{"n_layer": 16, "d_model": 256, "n_head": 4, "n_kv_head": 1, "head_dim": 64, "d_mlp": 1024, "vocab_size": 8192, "activation": "reglu", "norm": "rmsnorm", "norm_place": "pre", "norm_eps": 1e-06, "positions": "rope", "rope_base": 10000.0, "rope_fraction": 1.0, "qk_norm": false, "attn_scale": 0.125, "bias": "none", "tie_embeddings": false, "parallel_block": false, "init": "trunc", "init_std_qkv": 0.0312, "init_std_o": 0.00553, "init_std_up": 0.0312, "init_std_down": 0.00276, "init_out_by_depth": true, "optimizer": "cautious_adamw", "lr": 0.00147, "beta1": 0.9, "beta2": 0.99, "weight_decay": 0.091, "lr_head": 0.0204, "grad_clip": 0.5, "warmup_steps": 307, "schedule": "wsd", "decay_fraction": 0.752, "decay_shape": "pow", "final_lr_fraction": 0.02, "batch_tokens": 65536, "seq_len": 1024, "doc_mask": true, "train_tokens": 364900000, "steps": 5568, "dataset": "wikipedia_en"}
MLP neurons of a small language model. Each row is named by its layer, matrix (gate and up: input weights) and neuron, and shows model dimensions 0-255. Each number is 500 + 40 x the weight over its row's rms, rounded and kept within 0 to 999. Numbers have three digits each. A neuron's up and down rows have the sign that makes its largest values positive.
After each neuron's rows, "fires in" lists the words (lower case) most often at its 100 highest values on Wikipedia text that the model never trained on; "fires on" lists the tokens most often at its 100 highest values on Wikipedia text that the model never trained on.

L12.gate584:494568491516452548546481532522487512502542500383482512571529448511465527489534552487500504425493487495470442504561532531425494462523564511497531493473525526524483538524544520461506514464490469504481501563500451467438485499498483567399476546535473469523513574449527544497499499520486450516468518463546551459541491479542445473512485509465540436525468488480550506560481450536507429472587505509495517494476430529502465459484557508531541531579508537542533478537437523448538511489449569556448536420559529579575505553557475504501488497489426573562492494545492549548490471491531499481442543436457496553494498464545525513572447498511466553467522533525512433482411551439562494534556501424554500549491504419447441531487497517457421537569442460494461541517526539496494565447462534
L12.up584:557576454471436514521502557524478532512498487579452496558478477498571511492461511476503550506500542475490563450518567473536572510480538524488532466505417534542531505452556541451488426479538577560502438525541439491513518551540451529574493480508454610484460500542489425494532458459488497541465443593510586462521503493433520560481510534522478511464551604469545529482492531508572499532496478457506448620564544486486552487383495508470476477495541514526526522474512490512525518587488550508514547503525526518470575518497473558507526507455464492466464541474582558441537468447485456454501531411510513507428557485446503458542528454491496520565455448493489505531499487510502473506487589438459474445546464475523506554515486559466518464466505541494532475530482491529534465521493514
fires in: "is", "was"
fires on: " is", " was", "s"

L7.gate327:543476556523520614428480502499533474519432501435494508437523480479519567479513480494504551489450494537539435512479472457492451453570515488488566573486537598520527410501485477485581478498425500542517488519503530547482494470533546524432513532489493527453463432605455507508471531535491476525549542580501527473494454534466500502524506500525577499524510452516455516489478477521516480450481456485503532535513469484477510489514568477486508527548540468389456542526550472411524506434493485480459500464509538527410429536513564506559498551488467466512508483499484481506529525523515433477465397474413484560436511537408553463518485456574486488505524604543517528493469518519493532454521486625506481489480477511515507501531498533479506528539608452518517523512576475494583526522520519
L7.up327:541515434464556467478470489532443508571556541498473541482468436449505509432496503479559508541515508509507549518459522472476523479583489490502473483548516479521559507496513516455531538453520489546525525532540510503466464478517496533535495607394445540509516483560555488542510506573473537558507556503527514478504548508488554515499394521548466429494478454588503485507456479541426450498516481457473525536534490448497505536419535443510439495538483430524399495554517496472542473475512443487503517454531504448550541476484493486471489491547423473495443464480478540530539552549551603481474540511487460436472489435416489517495467416516461534537514551539493466555523563375494555472516469485624484506480501488528476491519508527552531542474549494541523465495551481477539490600530542
fires in: "with", "of"
fires on: " with", " of", " ch"

L3.gate255:482550431519446504400473514553521528520516530488535505530472459489547522505496456529520491534506561489512505471471524482453535502506574503526492515499378481487508572547499517508523509564541481487481530462614498535485527525472535445519472548478524529529540510501435476405503439465438435496492437597532415478469466528466524435475455478452505493538464579521453528541435485482498451513548538530487488519502420492488515525490459521479452490528422461515583505483506470518524498465499489535510502491509468482537485532574460543443495486505464459515459459508530517484497468534520507505441486441558493478521493577543497525555543425544491403565592438487451515475613488549494435474483506497515492508436589476488470502512518552508461470419533545610555450514490403510468506512498538
L3.up255:551541456473437557505483468548501447522517583533531448450457532468492580513457459499495510509484481480599520492421457500457532469499504533515506492453373483460464537517446517495439472507600477490516520504545493527521475549459506498501515513495435522501431521528463429429447480471456520473502465590476485513467513513473532444473479483483559485552530483521500554494494584462550511536496470529499473536473472404519506473479470518515449449525439448535449534483547514475479568509468483527498490460517470422553456473503474570521475449551470481492434461463523575490488506536516516465427456492520512520507468505541580474463488476607523474544550474493489473536571457560526440462512560536494512594447528502554521480493532561494458460437494543580550515516470478512398561516427538
fires in: "also", "to", "both", "again", "other", "either"
fires on: " also", " to", " both", " again", " other", " either"

L2.gate729:538522534530493488511446540517564483485447543447419555505541423492551534527450450446453483475536556419448567589521521495535484483524529517536436493508512429515439467474574478471564487473482540500514486512544453488490463493483518489578455524573489501471478446531470455471515564628459440521536522535459542446552527559524502530534508512491500539527475507452506532513518536475445548464494517473536583475540488404476519501463511424495494514517583495483458507553547500507533551498519510541449551515504540477509467500582542506515485500575441448562502527424525496527474527542446489527564441465482468444462478543481476523482503517456567553503523551479530434509591497446474494494457521433518491448440432482489461536476483520471500547535491480464427500576542495495573410478533500
L2.up729:478509488468450483479463489458515512531431445502469565468550463459498609497465432461501466521474553416556543569552524453532522456558490441497460504464421482540416486501536550533495500502504499546510550445539487520523537479527482496608448562471520496460521450505445535503474490503487490484494443537477543503489526549457512478535477519434531527472479554464491478531572487496491495506504504430539506569535491483491516484444504425484558536505533501499419504552441470564522573547507473556525469533431535550538455485614574509554511501525503424503430537510535499512533499571496474507489497508509521527457355512506531561514527442564571490548526514479448517469480482525440480463459484488448495477464393433463551552491519561506482499472528542515507455540522509494497467406499493
fires in: "from", "to", "into", "with"
fires on: " from", " to", " into", " with"

L3.gate422:551518527493391504513506542495456490469464555515477527591510405466550529445488478504491524488486435473472501472499470465564525451539535502551508428485488497425449526491523499507436439556543488606570520535503549555443499532463546481503594511548477474433478494485490519421502454562501530538476472486414548538412535456559531489485480453559496474560518550552474590586544531520515500481544482486501506497517461507487493501494511509550461498565472499479489473550557541519481469516448515499466563486490490576563539477477480580515454460524483466506476516420523550537419459488569472493451528500459515510433421505511522479562501482506511532535552485553446519560527486528585505557480538597479560471469514504482468510523554537510480537447480524550453476476539424515502540493445504
L3.up422:504514450550461460497522461508499510429509473448635565542475488509498455471469484451488455485567431536494497485493558512493468451493495535497585471412494452478479511527490525514488502485537491471414620561473596504461506589465581511481607513441549565478587453454483447504537470468497497519532457504480503559456532491539482454460502490590510502552554488530527556528498593504562450492494517435508478451469513571494473543489503560482489506536437455518464515491513495493473534581427481524468524443539498549541552459476467534489500435590471562499470466538545507468544525401479495480484526470543561479500475514492514541516558487485462435531496487538454497520524504534601504507488502515509544511475546510516491500597515518525485514444487519519470448493495568540490526511518529
fires in: "to", "also", "national", "newly", "eventually", "yakima"
fires on: " to", " also", " National", " newly", " eventually", " Ya"

L6.gate124:569479496512524520489520540478560488440472465491499517484485523523526508475495476539534442483495538482462527428543560419462500483497531528545449527539496505501478525453519414511480488444495496481529550456510550491457489569486464498465491546546455520389537437555523526537507537535520495537536508497531467545633532532517490543557412504486577477424491511538507498473542552438525514505469502525483474480435471467503495463491514585489499459506461544483531604484513463490530509535424466506490542573484492465469474485519472412512502516531430492523401564466499465509427541490509476463444491454529479461425526528527520514451448375491494489572530441517559496529522509497504495463535505499477487479544498429521507516481401457470533526538516489501587615557555440597498506470473507
L6.up124:494520504502495541470536567439556511511563446521483481569500530510498421482520473572419445576513517524512498538481538507505548555459489495452532448531404451536415516554476508502509558469491458516442497556466513529484437506456507478445599541491584502424512493521582599533445485486462497487535522488485519499513512468528500504508508451602553505518465522557543495496496464524547477491463476505540517487495610456469492460494561537482543465498520588498501582520434418524529475465561594511516486554544499443379481461482498452434540485487471495450473535567449514484496496502528515556443497535502515524530477553554491385524532444491504539508445473474550481458491536529555528493495519518519531509529445438523476516471507544511531539556526552503561474465458509476486469525468527
fires in: "at", "university", "from", "festival", "internacionales"
fires on: " at", " University", " from", " Festival", "nal"

L6.gate171:499534479492522538550585527592524478486463486448548536515432443502511536501592423470545504555489443442486503465462494457493483497504509452469482388534452403484426488479463531487507594529458463489490588515503464498410511531452519488479498525563500471468516482496476528523523530548600422534499493550452505543534476505519535502560488502558575479544445508476463437538512465466538511481507509495556491526520496579511514499519510502407454481486473482480468554454550494583506570513454494503511549509472507501482537477519512441460500490491475511472451495488556424507441467493593418558440496421499555445527436483483526488466504442479522558522450574487575469555559461528470558495427482494494532517447485488563492522471503528544461499407482472566497496524543530505526479497503474
L6.up171:561508425409483555483464405571491467540503486469462472530503474460519525495544527479450481572466488520475547424432454520545515508474503507441520456532479495460529510459483533469455568486545439476484520542427469510476416561538548514556498486479535505529425522514483521515519524587502461587522522494518436506518469553478489472511501528548476528516432480467523568542521494511524459498525481524536463531544476548523549438416490520469496495489579510490495534502453453493485508488473556509502493557479472465463527523547545494478484478494486543384427430456532468501412492507538543533440482515465485551456484497531546478446519435417550582555533456491492541506507415472505617481417539470506537484465518413546521516465516584549479488414490478545490487552511501466479532518507537
fires in: "to", "of", "from", "at"
fires on: " to", " of", " from", "et", "oa", " at"

L2.gate989:515395462455531485528425544539498446500487497443449523503524452477519528493507498500484554555482587464456487472469591540485473489506528532547441507539478542523515447510512456503462516547452560523486560431545515529439542548486501518501578528453551428473517519473490577499483492570542458505495428517495469463531433463481578515543557502496469480489479501448546526566476554438498491466487503523521546535419526496474522521429537452507541477476553478425495502454490459483587543417490503518489511443520494443566477524503573493512502505538506413506449524427458514527515497525558441532486502423447520519447506508480465544488475518474533588554491551537522540460580414545497465511556442502504522463467429502552486560546516519471512521479450568530434450514448519574494428501531512
L2.up989:487378458431487478469566447521463460457480581466471487490465471490509523424524496441474519468510475489542485536462480521454514484496517549492528501551503537575523549522565457515482518490508547569440508464532504588396559544509530533484545500456584480485493484487482485513469465501499534571524541462487534533528494538411532528551518525498538472512434474406455444552554529430526498522526532517444522566472513574478528488397525539485555511470505544548515465577518496532405503492512477534500542419492500461544493535479546502517490464434475458538491512456516465526521499606521522481479487500537580485452445436468532465424508525500601558502480512488531508521500429473483520491506464518434540515486449529554514488562488543532462471455434473494466435465484555551575489489478514
fires in: "to", "following", "of", "during", "in", "despite"
fires on: " to", " following", " of", " during", " in", " Following"

L10.gate951:422517550429465512519505472531492428592424499462432542499491508526495521451491455485486538547534536486505504550457480549532508443520558478493504528535445534525555529499423503491480424565515514576500493479592455579452500489498493491455507419542481445526546529498374574478482503510540457525477523450501515523532479517507532472470498531509575463575492551531562604578474385507510416518485477503534502470491508484505553480478510432519555528507598520518476533498551532485480536507431553529475520453449503491491495511486545503494494535522480499577465571502465493493511508559563449476469543528499494468448433472537502521502532488526470621498510495508510540479514466549551514511506511470496540545501530450544469573492408445496484524541464508526483463572545560567488504446468517
L10.up951:546452478484518527503537449514528498453472528466459475485525545473539488501587483457536557516489542522572495513473450458507453489500528489440544476535496558468584471545491523554468430552521450547585455486480452576512555484508491481498526480563505442504558486457478512491436494424503501466540462421499584456546516529533514500551530554440524497579504505539487535585519507531475378526497473451522522489455545504487472554488477464513491555482512471441517476555482494448487544527428571554476409441536529512593466519438557526539487551463601493542487426587533524439535471561513471483456448556489521528492440514479508420448482494498500472481538529436497442525522521477492509545452520439527487523476500465475459563515476460513543487562526456473494450521431520493512576524517506
fires in: "of", "to", "spoken"
fires on: " of", " to", "n"

L2.gate198:521538502505530511486517496591488489549481478493419568460566457537596514486495466427522510457449550474485501513503521486498491492500474527500538517511546452491484554481487488397545493463542508474490514443534536545537520505440473522551492503468395502466484452572542466506489535552486488532571558563514444519479431466536502533508472499456542492545541475432522582434497488487542551423437533486517518506465492413505494555574490534540504536591513488455529482478536557504515480491458472484455519462460539460433503559550585503487519464505518547515495504555428493501508565555507571468539443466510516439481468458469493453517520497511507502512494592505532448455514455442479518436512464553494524518424461513494497575431468616515492522481525475512450590562516556432534463550520445
L2.up198:515593522517483556474516513465463539562495570502477468515448480479483529501484449481504443506498534485456462451509477455524439574578434510445487507466493499471533481420543515449605462469424563472539485562425510462537521514498512497479467474513442564470467609527469561421482479496541460515464459479484489494527538527444564522494478534506597514496524496552540441466551524512512532484515425491510490463422520478457510486529563478501531493450503523562476558492482466446530465560537529528497482500472514504543490492586517582462459565467483513494564527515460553540537591522490525449413538462383471503440478548424530511524557501511494499514535507463531443422457479535490475503528468562540505467453458513461484536530498508522537448526477520540495451446511451523450522566436538
fires in: "with", "as", "but"
fires on: " with", " as", " but"

L3.gate6:463464539478506568531520518546554554522468524523502438476472423468520503452490449531497495518491518431399487443517412483562545470453522451570499527509497524489452492430552489493511492554517496519515541481478484564545487548511569460496518469539481420487464470590433527494463467523487510487437525479557464458474549510469526503532537513549500532473457450517551499546523434477485476466438520511482502553524521452451494471454546465476490522542471522511497492485571605529525484511460471541503539457518586450473456502477512532503440511564433488549516535509467450587445462524415488502495509489450546531455442513525517397475519460529416475487482567531500500503534489543461509559564567458525476518551463544551498505450404486515530477457440401513443526567510491592531551509493528
L3.up6:501445500461458557551455474510533532427503482494461470461483490491418504464455545410447448448529460525487487470465483440501430414549512548460480510623524531549450502507485514465430457493495583523480478594457484482534543549546500536421540538506476448487431534479465534505427474475491510489508445524493533479472532493451479515491479548502529477477503525489507543452547504533567491508517510529510477530487477542477504545527494453504522448498509489484542523516491485368454491499495527518529553537459509552503410438503523577582483479454551466435441478467456465517498556480465504515451490505449524446449446525477494481451467485504523497532493459511484578535507516531456413429497433458517514509541516478488482439518422607415481497546547489480572528548603479511479486468450505
fires in: "of", "about", "to", "for", "with"
fires on: " of", " about", " to", " for", " with"

L3.gate119:457530495503517442511497539573534496536461491464456490546439450500585511487442466513533533485492494431519521439487512522536500461562468475489450498499480512445574494506474468471463459531514469481474505449541445520535560508457488477515599436518422520523506487473521541432565488595513516536561515542454427530519474492503469534555449512517481490491452514509526492445467488485522488471465599590551486554474462455550506456517544449445494541458554467513581498495564565525552526475358499526456539529458545482551516558551511556538421573533569470435530512521489454494510524471460448474449407451512466482510516516541474456458472569512529527492464554511501526481520477560481487537511507452550434517489507471490501542463451424500441476461490494437472460572560477538496481489445469
L3.up119:445486492470402474547494526528515451440424522487476483497637436496499496508477500558485560501501526474489567484455502461535549498568461460506480549531521591470517421491523508536444493551451484494482506516500455526551475438448468508441491518497449442521446505467484503450521506514542470475522522522460506510543521468459445605491526473532543528491525504490523523479485475573529486534511510535494495494488505408532447481489485431510478498486559485434499521491535514505511538488463420518485526526554467495475422501490477570524501535474516385506493557490366511530542535451515454413447414500408450502498517482494488478488501484465457535454565489531562457431544464581481481500505511545510465484539386437421488492487466497475502504490486427501552515475528513551472526597505532
fires in: "about", "in", "for", "between", "love"
fires on: " about", " for", "in", " between", " love"

L12.gate515:517499491522478439454569519577457515487586521475496519538483483494455556505535615509467612500519489487505504530429518468522509511488453528521506511483444522438478490537581497534549487466457485533521507517483486461502476499519465439449531527482505580486425533466482452504473502440514524526502495519540472563468434516520561510494511499481558495471504513534456559468509505413524510517527495464514551518465491572415471520523619552480566518520531585489583443528391523471501520563501522504485494439455501445555434532501432575493514497495514457508460564504456490506509559507472491528434497390429491523505457470467526417510568475467522540553414472564537459491440559491507515522515522454534510535509426507476442543508524501483495528442401481526480505533494546516447514499457519
L12.up515:564491459463457454527558530494499444530470441499519498516527523468538482509454515403507521500548521456440487468492486472469466435445491488486503518469471486518496537480515584531455522466518560464515542513521544517561472559528499483478489534493473506520458528417466534507462411410540486482543469476446456428513492492531582491537551573487501482504559551583498613524455566502468473557515533384537428539492538524528463536486521525408516496447488506536525440465459573545484569590541504525553505497480568520552502568512502556469500535435504488545450530432504484487571524485436479543457534521465560530449581513463486528534503488448478502497518519468527521532470480468534437535463497481511534493507453477471467504525480558513547529544424477512592498467477468566469581536539513
fires in: "was", "been", "is"
fires on: " was", " been", " is"

L13.gate524:514479518403487473486538537507494492491520524445489553517471480445504464460446502478490503538559490474490506550524580490492471439500569510446596467467500476538515470523469486569608447493523474530567516546491485469438462554540492471493496538573456579515523466548468503500485455478498463498489490522462549452478464403510459496482506565491507463519440580592503477530468470502518427497529498477517488507502464504498542478492593522486536542516439519490522511425529496498497500472494464459461524513478508502544456524580482498526497530433447428559518414494548428490447504555495406457554528467531491530476514463496478546506427438468542516468492526533461468488433556461511397544495509486508547484510400450430445507468517503466504582569430469508434498499482575502556457544561448
L13.up524:553542511475504397477462526562486551537580541461472575529470502466488584542421489478502525481533563511521461441515598560502499417506479513494472472501482541446455494550530486531419409536485577523498470449559514439483500493473441491540457515564484562514478489483473450429514525552512607533467587491473462426533447441510473520555526530583532494571493542503509514458457492534470514511422459431506487553513451460522517471523546495457509471533524461553449436565479516454497519492492479485489505477442559544479514503485464529493533596490465517519524453492531548504541522517544444512452561491539533519468503427491457526514489484473517463542523550455502478559499451460531502453506524441531503467424435408485501530497566523445487500503496507514429496480510455485500469492499411
fires in: "is", "are"
fires on: " is", " are"

L10.gate849:570567453531482538500528508466434521538487520503504499478470492422526483470580522469481432541516554391456506533475518489454485540438556518529539530466461495506549470521558479555543508502486473499528586490533511535532564524472535580448587464507494469446504494481549491518473523508511494462516446459477418521560493487508536486531471527500539438428428444478458603487549393423544438485501499579514533487492525567471491494520512567544531496581556569498517503544453486470534497503489513459461493515508527475444520534559535508526469497489518510492514540560464438483469493463450540541497543485511523497427471545440563465544454426518535558473495501480602496526488477479460496422432469521553443483461442470426478534528468470486495565485473451517482570489458465480497427484445512
L10.up849:557529444436504461427500534435462549525612435533578423517483607560480509507502540421581565479563546527493484507414497484481495451497392493514524436523471471550469508516535525430568516489464516495496518508482504465499599519530586532493530405517522550497515417572492473495549510403488497564503433503523553513541520464462497549480511534478485452467496521502452479466448476530465538483536502564516535491498456507513473526558552525531537490439557588535527546500563470465485488486539530550491469538493486507495469506464446545419481494445504531513514490504537540494553458570511504545419495492512550521513487500452547489485504540521399495516513471527486468559434447513520446528502471518482499488512467515498502469501570501579570506540488521534502457498542458536473446488528503
fires in: "as", "at", "held"
fires on: " as", " at", " held"

L2.gate468:516525455478457491459528456500471458509512507505516549491519504509534521483479430463516493539471518464487415556494422520485467536481479555572546478498525456464475553466424489552506439474552479540561554524497528522541560522448471493525528533433487530484479509478510546557446527545522370482601519543538520500515450586553549496457456543461512508502486438532513529556524603522568553465420477514520516467461543507473495488521495483467494457563515535480526550484503513475515555539463481549431495512501510511444428512559543498563534519558442520495477526473479484503525571458504481525470452438495488531406480566501522481471461451561499638549521506542485475506484448458476461458570492577576557439479442546529521530536444484517500471460490557510559491547520526527532518492461428
L2.up468:516565549541534483543483473437472466470541453546492520539504515508509527510499501487437503504511471480472494516482476449461435543468449468500503521460541495471482541424448545518559507409494443541570524540526470541569507578453537463498461507419424485583507434541484492568497483434498505481547520557528485491460518514494491461507487523495525472479519465468514525484560542437497509503453337496570540472472474505499544464488504500539496471545527547519527516440567532430491560466436469453463486486408592537423452465504582490543497492475478476438492455535539508484559510493537475548425484505443528505461520536390572459452515528495454560510505513501448490483427431519503487486508494516591542509490461498517519476539548565493486452460481545487531566529530525507474522439477428
fires in: "and", "to", "that", "one", "with", "then"
fires on: " and", " to", " that", " one", " with", " then"

L3.gate765:439529525480447517509550532547556501509483480524477595526527442552520496494495518540468532485488467450476402480434525465444529475473532528606462539480493531510526577455549527496458471563483457589539516454535486443462490489484500520545495502429473449535521527489497520517460495481541525433544497562423483486487497535513474546530517456486493494466449444459481498527526523551521481470475512520497507515543605555495521552470529461538517571591499557499553499489470491457530471522458449455436529545435560552388494520561533563545532489552526451483490554515464474536478479460553484550503473451461511570420520509548496515479502471513471511450441605550530515486490500487464513501494497537489501430517460447456465494473432479492452509514405525537452440538493437544487534430391502
L3.up765:476546569547468538453500474479555536567532498522570488525442480492531521479469499498527522497512509477475481481444551471567461469542512530512495465539542475538573576528410514520487478509502553548467490501547484563539507446519482456584524546460558490507476514544483501503544449534441526456548535497517565485500512544515439557557509417515581514496473517475455482512540563497537536469511488536591485513500482411505446515441500546522449534425528499438495414572522467486523513409445560473497492528541465532459559562429584505483555543509517454540473619510526438513604459507464548473450494503468470504499464530475477550529506532514502453519434529515549503419443457481518460534530492560464464488480476463522536536480516465469478464540538518425509504458603453542467493475504484
fires in: "to", "does", "time", "election", "do"
fires on: " to", " does", " time", " election", " do"

L2.gate594:499531481473453473486504531572436502431424497463468413452586488486529522495495520451471566549515495455463449495543454478451532450465529452555478542395457553495464493453470485554441520423515457492513551450443479499513467521464518552503521489566447495478454451465488520494484543514528481565461509569405521427488478467529528497524616495518454488583432538464464489496462471513445451484434534506491508498489490422450533455469490538553533483585517478522506535472577453515527507489541466485412539506494502485516494479511524525529569514490476464443432525484472510566510496460563456558531510468443483531471439527479460480506544491534536496481569491494509498466500446525511496489527433456466470481502551530536469575519537567532536492484408506608512513534454496532508537421563543
L2.up594:493555532471460512502484547507509494454453588502496439553535521487480484529438459403530540566568548474535451451493463495504509578523544457518452509454468522499475546503487548540396523537562492480590484542475450512481472532531600417463504448550482508584544507481476449490472461456491522471478432501424429478511510525433525469479493450493461552490495525434446473499520572491541432515527521459451510494508442471469557507516476554438511520560487487526506464465545519440533588499490505452516462518414498478486482505548456543452561512477521442437487495509514526513571529485575504528486532560473496422474508535490500481473573494496489471536516490533535477465475479593595557541515469509582445524530551491426509526518525554511476460454504505572518485483476495435473484539492572
fires in: "both", "between", "either", "few"
fires on: " both", " between", " either", " Both", " few"

L7.gate728:545539470449499527471558504515455492548478590497458486541548550480527483486515531495474531474497464409500415507539489528528476517520528470483519512536486464500575603469456521449473475540480526417516499493515523512400548484483506554486581555492555488557575472535507533536530522517487521500431554518519518441528515509447478474523558479480507463582450526508539515449378430542543454494497527528403481591514521496489499480517522591465518508526474596438462517511503482540544537502492515534487511495462484555529478546520495555470534532525516491587527511510463489507435568518526526494492436460509475518491501586475494453515535431525582555532542632501538505486473455536524519414476497487444488481555451513457474591507501564464481468469482507529485507522474556534495456526523436
L7.up728:487470470602479502528462504561517426462480573481588486481500458467492571428443495511443460472422501522476517525451451481499440400494444516504619538467452491494538519437455507583456495451546518499477525481514536495513542519457513482510500529492527519509473592443498536460538414535588478421461401524495490475536436460493576422437483531486454482433588534561544495498533585475527553517539542446492512523519498527495541480494434491546535523440513529598484495581519447492500504547470514553487556499520518516475471463514449474505542553476508524492495472491449536495563568470469523501511516439451527545474516462575558508501535500458512513506519472543507483490544512557437491500564519496464485474519462497488475495471562510482516557533481498543507546504554551476527521576482522
fires in: "in", "after", "a", "as", "to"
fires on: " in", " after", " a", " as", " to"

L2.gate109:521489470474490485524512556605553521577522502468506493498551360500526544484497461529537479507557533500522514448449465533541567509535576475533488496491485521486484537458547447497527505528493516446480491468512503456473484633484501501518490574516466479490512489520531508534529493563536488533469508566503475529521498455479525493530542461503555513460498481481479446448449541510459468508468510579522464505521526546522481476544512504525560519585510526467529544470592483497577546459476526609447489475523534463527530526583556452510510571581475526501526484426547526528485460568609453507493450432497549551499514451515532419528471558451508472527465460510494471439484412558452482491506498476517464514540475528512485528492558535484434436515427446534520540525447515458437484588471449
L2.up109:517467466470468414524522578532527501524494526475539511505520440537529506456525450516526460463509485500420539490448477514503489485504566487575560427534515482516436524536545490510573514493494447465445468462488487482431492607468519500515522525495504475477469494447585490563587498550546525477535455502502548439488528508550468501537543529504421605508487485487529560524395489545509504486457519501428497501484469528496493494543465497518523487528496515491552475457515479517551483491535468553435558454552501449592576463519517460412545571592554501486515480462482519489509430515560456512489506455586513559590555509445474469548551525475431502491551460472551485469440482489545499499522485461499468524569520557520493550505521433425520450511431461516511548492501448491445528588538494
fires in: "lower", "high", "lost", "low", "higher", "increased"
fires on: " low", " high", " lower", " lost", " higher", " increased"

L12.gate799:519452482483477505471466551561444493498520460477473507540525489492490504447523489504564461400545441505468524491454500555513533395505497525532492503461461473455441518531569479490465508426518554522523527513538485475525482524497483518479509477564514480524537502493425462468550458501534498560404563533529450463485416505508473505447532534490501433527446552588521492567524506515492490450483462496486467499453416592513469501496456572511507538502542510496545554414501489503474564502456545505479530437456504575515570489464462472532452459455455525425508430471458484524502494445481459446512485447482517549499438478539510462522551515498485575502458520563478481453549484512556532519526537470456511466475488470514373626531537426420522519536406547455525539479491524584499498476490503
L12.up799:452413432451447538519531539500448449529516488426534479416531488481430505506544492561432486445520464485504508554560455481442586534502498479523548475499515497489448472522543482566483552506478524547449483435515489487511492561452509566490502514504514581465459514511455475484467551462484529457473565470489471546474545480471480551502522545493510493439568591394453431461530460578560464546547482566479469490551430510496526521466531517482512432539552489485522538502504476459529411529471591568496523530472562519446522557491489433485525478465453467507439548547452498481477457512415543547437531520474542482543515553438503461536485468538465492518477478537492543558478556502489491426520485503537436487493464464550541465544493439455488549520432571473477526508520509525534528461453545
fires in: "was", "is", "started", "began", "be"
fires on: " was", " is", " started", " began", "k", " be"

L13.gate320:557550480510459551424449512552445490479523468501480485592441478463549491535500456506529518495513515538482523503479428539508548452511474526571482488483485430470581518470539451481485471523504448518490496415485554557504520525491584492581517597468432568485511394491456504489524512439435452520495490511498516578506457516553522514433501462445524498586551507441430464524465508500529486476469535544444544549451444503406515511502494584519528460552460477512473496471504536500493438527503482468487525435457531499517521416535528506520577419473463537500443471529557507579468486571444475480441432472513472473513494541497496549505543463487483538516546556483484474481541431501519574533504527525505445434435559525461505538494513480503449455467559471526507500476544498446588501470474447
L13.up320:462557477506495465518465540530518483441537504517459544503485449511482510506574469461501552476551507518544490435442472514511565475559518605568463486529452468501539432570505501454534467498502524509449502546482500533491485559478502454494539486482500525513540463564487501487536506483464504494556471477498518473590551467546441430466493432543526483583505520431478497536542505482422492484442456559459479571579484524464456471445496506507492460483405483472514515404510572493445468470496532511500529471463440479536521484398522579439493454518391454554434482411493480495545449533513522509557477491518537461510530496451534514473426542484504491500488586507517465555491489478532454543509502578492548487495514467531516529493528449519418476477576457556435511452495556483499450412435465
fires in: "to", "not", "also", "which", "and"
fires on: " to", " not", " also", " which", " and"

L3.gate909:539528498535476484559527531519502567484485453443408423558448522491492504458512543471457510488439440435447489514486486493531569523502528561506505562516451546462594543533493481451470542427561567551549543495492558536542482494474481478458501500473455507480532540499501514481559486518522518488590531485426537501510440448489604502471470499544541497483550514483534589424475460488595514463489521484419514572483495473481563477556564478517582543514530508459528448502475506524503540569499520497472459484412483599551489563508505519549506507486501441526444525503423526471529495538438544518451524472484490524447427469485493490505524486447517493559439579472545454517473470507562469480462506444568452500441506504456479528472488515509534562535531550508591536489520488584474536477490516
L3.up909:506506456457504442420492445485565512443486494494545503574511517457477507495516519558495490497498515454542467497457499526495523494425545519534495458567526501506435440565483586543504521411442502517496546470552538460445521463504551493463529458461518531448537467513538557533519481523495558553533544476454546458486505509523467467458562479550517457546417481463544476450492538496554429487467577465522535593527519532505453490506532492552535494535458510483486518505446543538477466480530542464526469589479462552559459483476595468469591534496481528447506558475497465516467493565531489523404536531512549537404508434444493453506484516470593464462504536504456455450482451472541419543489500498544491578578500472481503490441537452496502442568511530497476514479555487522561446434485560
fires in: "from", "in", "at", "worked", "attended"
fires on: " from", " in", " at", " worked", " attended"